Weights of a small transformer language model.
Training: a variant of Muon for these matrices, 212M tokens, 6428 steps.
MLP neurons of a small language model. Each row is named by its layer, matrix (gate and up: input weights) and neuron, and shows model dimensions 0-223. Each number is 128 + 24 x the weight over its row's rms, rounded and kept within 0 to 255. Numbers have three digits each. A neuron's up and down rows have the sign that makes its largest values positive.
Before each neuron's rows, "fires after" lists the tokens most often just before its 100 highest values on Wikipedia text that the model never trained on. A number after a token or word is its count.

fires after: "He" 15, "H" 9, "h" 9, "F" 9, "he" 6, "cer" 6
L6.gate387:131173135145133137107107161119154166107105150185157195164124148144122149124130111183106099130112176127144127117124137144130157081102148096139125132149139133140083124140134132120136160132111132123109116116136169091131171096150104112157071131166129128151116076136130122149169112082139105151091119134055106146170113128154138118095159130170119095126140123115136142147130155121122099129119126186172112099103130093109139129159109113132135155145099134109140115091133097103120149127133170145134121132120099102094111105129115155122135107134144114117125110069116173148105139123103121114153116153094101152123141163160087162106140146102179115140155119113149118126082100111104140122118
L6.up387:143162101109145149127111119115183124121168142132076150154132139186106122144122151162149131122147136129119121152106110124119116136081090124093097139132164152121102082142143123099177108105153150087103104101126162141169162086130100132116073093100108130127107104118138171126174082118158090130092161123154144099104119131157145137134132082111120082128112137159138161105108121172117099110128099129125161117161090159117142138181153125116107126104102131126129156110121112137169103160134111082114148143108114187142129137105130117112121150160114157155117130098107118142121131095065125113111137102141122159114159122111097130148133140139142066127113125120155133154108099136129141116103

fires after: "f" 30, "F" 28, "ef" 7
L6.gate204:119093105154149183126127089143157114146120132146093176095138128156096097107132132121110137123131137112119123132133136154118159142135153112129094105092091098134145143122123145118171150095116101145078124144081104121082141155103082147111113119109109150140151064118099115139135073191109154097137148119116139119155131121128134141057145130125111100124160112110165125120109121119131103169135123150127101120113149136131106096115069143123108151141128162131118144127105102137119119108152123120110093149163099073170128132109103171064107122140116113097138098126090132168159112113118107141102184120130116158122145129146100142083110163101129123127161139086138097164117126119109102123135
L6.up204:143139120124143154149116148116103112163129097142103091146077123093128180127097133143158149095140152114135128132085109111108114085122090150145151131117124111127119146151116122140130146147098132101122124091115131153152112150123122157129107104187129151165120115144131153119092139137109097124146145167157171139085173078116145144128086111124145113113124161146102099107144132152090106132155163117126143121124114131127147135123126106074136159160120149081167134131121113145125134124097140115155082109121087132141119116119153172134099106100143109132124080119117113159095043142109101152132128101096149113137180114125132102112162157076141140154142129108103174142207112113125125134153

fires after: "p" 14, "c" 14, "h" 14, "t" 11, "T" 8, "b" 8
L6.gate388:162175135121108135085136125092117123121101112107110127133152136174102126149154143090159161147109118156142164061104148110137114113143152116099122151110116089170112130095116140115147119093106154133090145107114143109133110133116121092143122136115154090112106129125152126139125119114140084115104130117150115091141121169121107115112149065092167112139124145169126182163118101149070162135143125094129087134115118139146111131132098141138111132131078106105088161130142155121125146176102147131123172135137139090105079065107096167171114140143107156145131138140120154166109115155124111162125109148116098098168119132109158163135165156122165123099130140113140128114137150122080142134111
L6.up388:139121077097160083095111158155114146064171096084164139151151157157095154099115163077102181123090099156152127164126115136130158087174131109125143103172127116124104132167116161101142176145114152149140134135140147145121146117114119105106118123142153151122122109126160102129133145117147134136116118141110101116140125109107096106163135123180120150106129137128123129153145109112173127162100129135151119179107128158124117135120126119132146113131088139131111111128184128126131132188125077127130108087099149134125116145107150120057139120132152139174088101152102088146134118134119129126141118080124146087165165140138098146151112126155152146124151118137120112119112120162084113128146

fires after: "f" 12, "Pre" 9, "of" 8, "pre" 8, "name" 7, "mul" 6
L2.gate247:139142146115121123129145098103123167121148149114103157081132148141160136163134134144150167147122166174093133111139120097136137146123098112115116095120115158124174097153143110084161122125140170103088132171097136123112168160104166098135137116108136116140135132175111140112126115136172111127132143141152173110132134104107113119137168139130183099131117124108102146158118131137109089129120083101152105108077135178153100163179145113150135149167139135151122145160122152140123149110095129134092128163102132126162092136095162136156110144112166130114117091136104143109079124109154099099118125134103131137115117190132123168072156141112107130105154136161154101172121152172124109150140
L2.up247:129159148139150162104100130172105104124145141147156112137129116133195169074125107108121115135113138110127138127123134101147085119076077133136116087115144140155093130126117132105118117169158149144070150119125152145117170091135118147139110117143149140111167102122146139107156153148104100108129141113119142109135162141142135067117126127124152149140155098124126083128106146134074130141162136116130108092064147156109108148184121138096127126126145153152142133145139128113089106136129111126131130128133156097115178103150122108101138130060109106153102089091151120098127160085103102113154076119136162120120120176154135119107115116134153154136131126172117119158185132145131146122162

fires after: "D" 16, "d" 14, "p" 11, "P" 9, "f" 9, "==" 7
L6.gate435:119124114106165144132113108151162145119122130131072088053122117135126101132129099149123101144130119143123115158082108109133138116140139135156127120101157140119096145107109118091143125146122155132085086081107117053121112092119141099152125134128157110123111098117158142189126144152137118085116095078117112128132104088133137139132124112101096118144111138113138122119123085094144126142103123176131161108085178146144154105110146122118147068122116150118114164121103139139117137137146153111101132138167161146119115147100098133105143135144143154160130153119165149126181141089177116173108120113146115115139145146110146160114124128115137096168127123166136099190151134172127080126108
L6.up435:160130100178143139170146122140152189128140108139133153111130123107122116093143124174104172115158152158072111125131169140166166159151097135077131124129153099132148155162149127113133121137127116120107129103120081148118125141118125107073100145103120137119113106139145113190092135133087129097177121116072118138102151094147137106122112098136110128128126167167141092109100139114113114159123140148111146116150142162137179126084098142108152098130141116169137123151109125154143123116114079122119132126111125100144118146085107110144108118095140163123135128106163161081136130109090125142136178065161144135140140135145105135151132137124135139113128173125109133133148185137130179103138

fires after: "s" 24, "km" 9, "S" 9, "B" 7, "m" 6, "M" 5
L6.gate42:123126136100139137121122132137114131121151119090112084141168140131129152074111118086159164125147128148148132130154117113086176175101145157112156102134133108130053119083153117133135147137145090141135151114102130144097132098093158157161130124129132114155161149128157115147148084103141179126154120141133142107108122122121101140106134155091110087135107131147100147126128112118089128109168088105140143126142138169112121148130154114163147136133153125130093132120134178106166129099114149082106158065118152121106122148075141085132131167152183145123130114148146133130126139147155115159123125101104086065117162115097125146162092108131127138129160088129094113149167152139160105124126
L6.up42:159175172137140170104087134117145112111147161133113148168150068133096060150141144094124141139132109145105116118132114128128125170152111120130124086110097115131132123101130144125105156149135116117112116158109164104114093141180131163106130066129132121097116131097112125158132129122126153142142133072105154168106136156146128146118155123086137124164172125125148084134097134111150097081130123152155144177134119086153120155162147145125116155104123125108133163126088139080143139110121137127145111131137127135142103118128175140120097145089138139109123159118123130128130125166141179127108135084098116098122144119107108176102109156146098160102136090090111122133123155165127092187110

fires after: "M" 12, "E" 11, "ed" 10, "N" 7, "I" 7, "f" 6
L4.gate169:150121125150156094131100115137149100106106131112113170129134086117086089101104171126133134148188147114104096069125094143086085089126097144130131146122109116132124110103148106105148115125151088155125117137158063134102111100140139138124127123136122083144100104144130087112114131138080160118149130127109102080129109108138137106130121146099088139121121129133147141116171165139125134128113113069139123157157126122159125125141124132142099128091142133165125116065146161112098139148099147117128135114147130112122097142126145069126092130122061058129157139115135117130140094134118138138174151157092128151093156103165083112109108133133113167114102133134168127138117102112115105119155
L4.up169:132133134133105123118146102161134116162150106142140112112131081120124099107158144134150104169127133131183150123144105123096133125154132098140091140130097130176140119125119063153163161136130110126124141137104124167133122127157087144100102094152135128093139166125111178064109084149086086083094134120159149129136105152123125098132161133117118094123112116118179133109124149145127130117087066135133090115133140120154143116157096088160093157121094107189132101100088164125157158109154110154092162122106181128142146121130126119178122124117109141143109157124113123128117105108117153136163157113161104111139126098177142112135108131157110150143153154163107123143135121108138095137147

fires after: "S" 20, "C" 14, "R" 9, "A" 8, "M" 7, "I" 7
L2.gate44:123106136122160126126156153126150144078153125129108118100111076131140137109141162145127123154147131108169115121140094123114114135069129133135157163147130093099139098158112102103136155170077100145087135113137137138094086104100122147114104148106143138099134134149125110095154103117119101094151124091095117156124131077147156150115142135094105145148115153108136132117111119162169122123099113099089120113140117109107165127098115155112137141133165118129146156102107077121123095117101147112100138114108118160061133121085088131093114154189112149139135148121132118133099134161162134137142146082109102166176139138145124102168148143106120130111144127090172106120073137144151076142155
L2.up44:104116108150118150138094146150089109125093086109105147124130169127166095209137134143103156133127120141139137097163133129130104130124137123147106128135130108161080116133128138135142114159131111106123118184157122144129119107172149128132174115121117072135137114159114137168128127131139187113167134086112146142116124149138160165151154112164144105118099102100170145134122130102078137157155134150112103152120136145174097107136104131088161105150184132089113136152088064111138105109172105121113153110153132102112135126126137152105120146115151098113159102098108127117135116139084118106169151178153148106103105145107125132156101125139171114122143107122109141151151128132160119080156

fires after: "as " 16, "Ch" 11, "S" 8, "am" 7, "it" 7, "l" 6
L4.gate343:144110127140138163150122078121135171131128088126165118085130160144107150133150101147151111186153151113109122141121153094141175138116106127120139122091130146126121114113147077124116115131112115104128144158141126131119078166137137137127128075142140171106128120145105116141113150152134165113162084074115135106127129128126148145134130135190063133079150159166096155150125141167102136168095137106107148060160126157123171153138115144125131095127136104101130147157095089111123159071115138134137121106138154089128122105152156112103183144151131094155173108115164123160147117094115172124124114161124149116148138098100133122117128156128151090118112129142101128109105116127111142125126
L4.up343:168114101150103117074118120125099108116150141125121126135103145123181096147103072168134111165111142149119118139135102101125140129142152133107111225124174125136088139122151167155110134105132103158156151109167126082129139144156149132141146114126077152123148098161075145086131132172119102113110126093108125110128113096106111142169100109133092146117147123141133122111117130121100119111162111123130117126140123146119143152125138136148112085108147126131140112124132155106136127110117133104150121145100124084125122127102158097121144083155109112100129074122125128115121138051129101094125110135091130141117155100096136082147109105162067102144132096086101150142127124128168150166123

fires after: "C" 18, "M" 13, "L" 9, "I" 9, "H" 8
L2.gate388:127114139156128141166156170121125112104101138063087121109111133133128117163115152168171134136115138127129141116126158147109144170122109104156137157145098110121135108134193134090119153099099123111062110100154117129142109126150099118115080105116100158109134101113102103123119136137090177120134158113126148121132124172159194145153134116124162119146140121160134126093173134141117194158106123102141128135127141123163156157151128157101128130148159125115131135115089109074089153135119164146116098112118128136116113133107150082152159155144147099174139122110131110087079118092158154101134131120104135125164144119128100174102120140114127161106171111135124119145122125126145076114152
L2.up388:116125144129121154141130088134138104148135126118151134173088112130152111125140117110132058100091133125123127091131140124138074137143133180173154157091129155112124117153130119144176112113140113113154133132137095128096154112124183171168132124145153078097135136112129164097105107136139125165103109115128108137119137086131095127166157173125058154115173116138133144143125106174123080185114131131085130124108127113135125092139140100139142155123148120145166173124136107112148085092120140120148149106091166138130157135130134165100113158153095129108117124094106151156178186137122104150123148115142175124117127151149111114141109105122155153083136137142103130095128155124117121121145

fires after: "S" 23, "T" 16, "t" 11, "Ch" 5, "th" 5, "b" 4
L6.gate352:185094130118107112123149132130133167115128123139112148110116127130147111088137114132147147098164121115129118111090109166170156099145161116136124153093137064144104101093123155121114138141136125152147124153107073087089173109164108132125103152128133151130099134089121115136126114132131131134157129133123188118114113130123077108120127139111117125143156134155143124131095114109150081119152055126118159144132189093151154157141100176122118121102113170127152126110093099138107135114107131119142119127129132151076134137085121130162131166162125101108148151173165132163118151163106144125159141107110146119148142122169159128107114129120143209102165128107088108127117172107142136133125
L6.up352:140092137113111169149123146186149167111081116151076128124109161144122078147100162138124126064131143092132124092123126109109141151119164142135105124134145092135127134155132100116138110165162141133098159108107103145106150139169140124143105117151140144106142120156143141104115140123134098113148150129155187128143139156167161133134163125112079128146119105118114129156082124103118185137125123145100125110135123100121060123131120099087109104130111157122076123151093113154170132117111192129147163134140136167125173092113101149106162121113119123147180167111120176129121110136113137142105115118150132161098189090093143141149147109146126123146114119126103133128123127147144095136132

fires after: "t" 29, "B" 10, "b" 9, "s" 9, "T" 5, "st" 5
L4.gate327:161110073145156130135113149136149154125111118104119138112141135109126168116128175099186170090144111145151128115077095115147134145133147136146105118154128145141096149123117151081116129165121137108099106133149129118131129128132104115149122091117144121108159121146159099141117135127135138114099146129152122105140144159137132101176070104114121182132114104136128146144141146148082170128126105168130129128148150135167130062142110120153131103126116140126155132134152107142113141112136153150084101091102121146070128117104141106143134106134106095149137098151132141148128155114143110129140117120148082105100160101097089121157086112127155109117088078149086140200166180165162097097136
L4.up327:176137100093081123094111117125124134092134149114121124105121166128120192116141130174126124096078151113162141138133146107096130133123143163136147148161065125122094153115132106085140092122114173135151169133120170138105125119167149132119123138143106156108171105136155105138106132119129171095104110133136120150123120191139132136140102139135116180135155093123117167160080112092133077154118140141116093143142139136079118100138152114141109103139109151129128125127117156108123160133104162122171146125162112131175153105165159101116125144143125132140125174120126130172116126160121144124131106115125144174159155132164143144165130129098122141100161135071098129124148126130073118172126

fires after: "f" 19, "com" 10, "F" 10, "ent" 9, "mov" 8, "al" 8
L4.gate13:150114154086096177111154118094143143126152159163132151155125127124147089156145140149102121103114116084113097139131142096088169134112154099115121105144154129129119120151176155120164125129109104112121134134181146112134127137121138122145132124103092122086130115119130125111123121192134123124119173133212159141102102154113102104127131096118144164102149089132119131094119115133116132117148131125140150145107130143134109124106141161111108208122077110157134143122105149137158130154093114132112123155184123155154111155094100132174148141097162081157146165089127156176132111111147113113146129139134089134132149080135127126080112177113120160126114116139109116151124135106082119113121
L4.up13:100178181162113143149144094130136144143094117134126122166124168133120115120173133135087141156127162085133127137139159106095122146154156130172124129156127109055090116141131147115130117160099107099137119123136136134098098136177146103149109142135095108109134124111130132114162108162145129144151097171135125143142137090112103139115139115120123155143115103135104102147135124154116113129151132129175134117173146116063139136126136144128072125114104129134175133131089144098154119105104074103131121144168099124124120110098146133105134078059091093146095113090091116124146136163137107120108167131132155102111104145127138074100110127131143132087143115160134140110143116078083111118107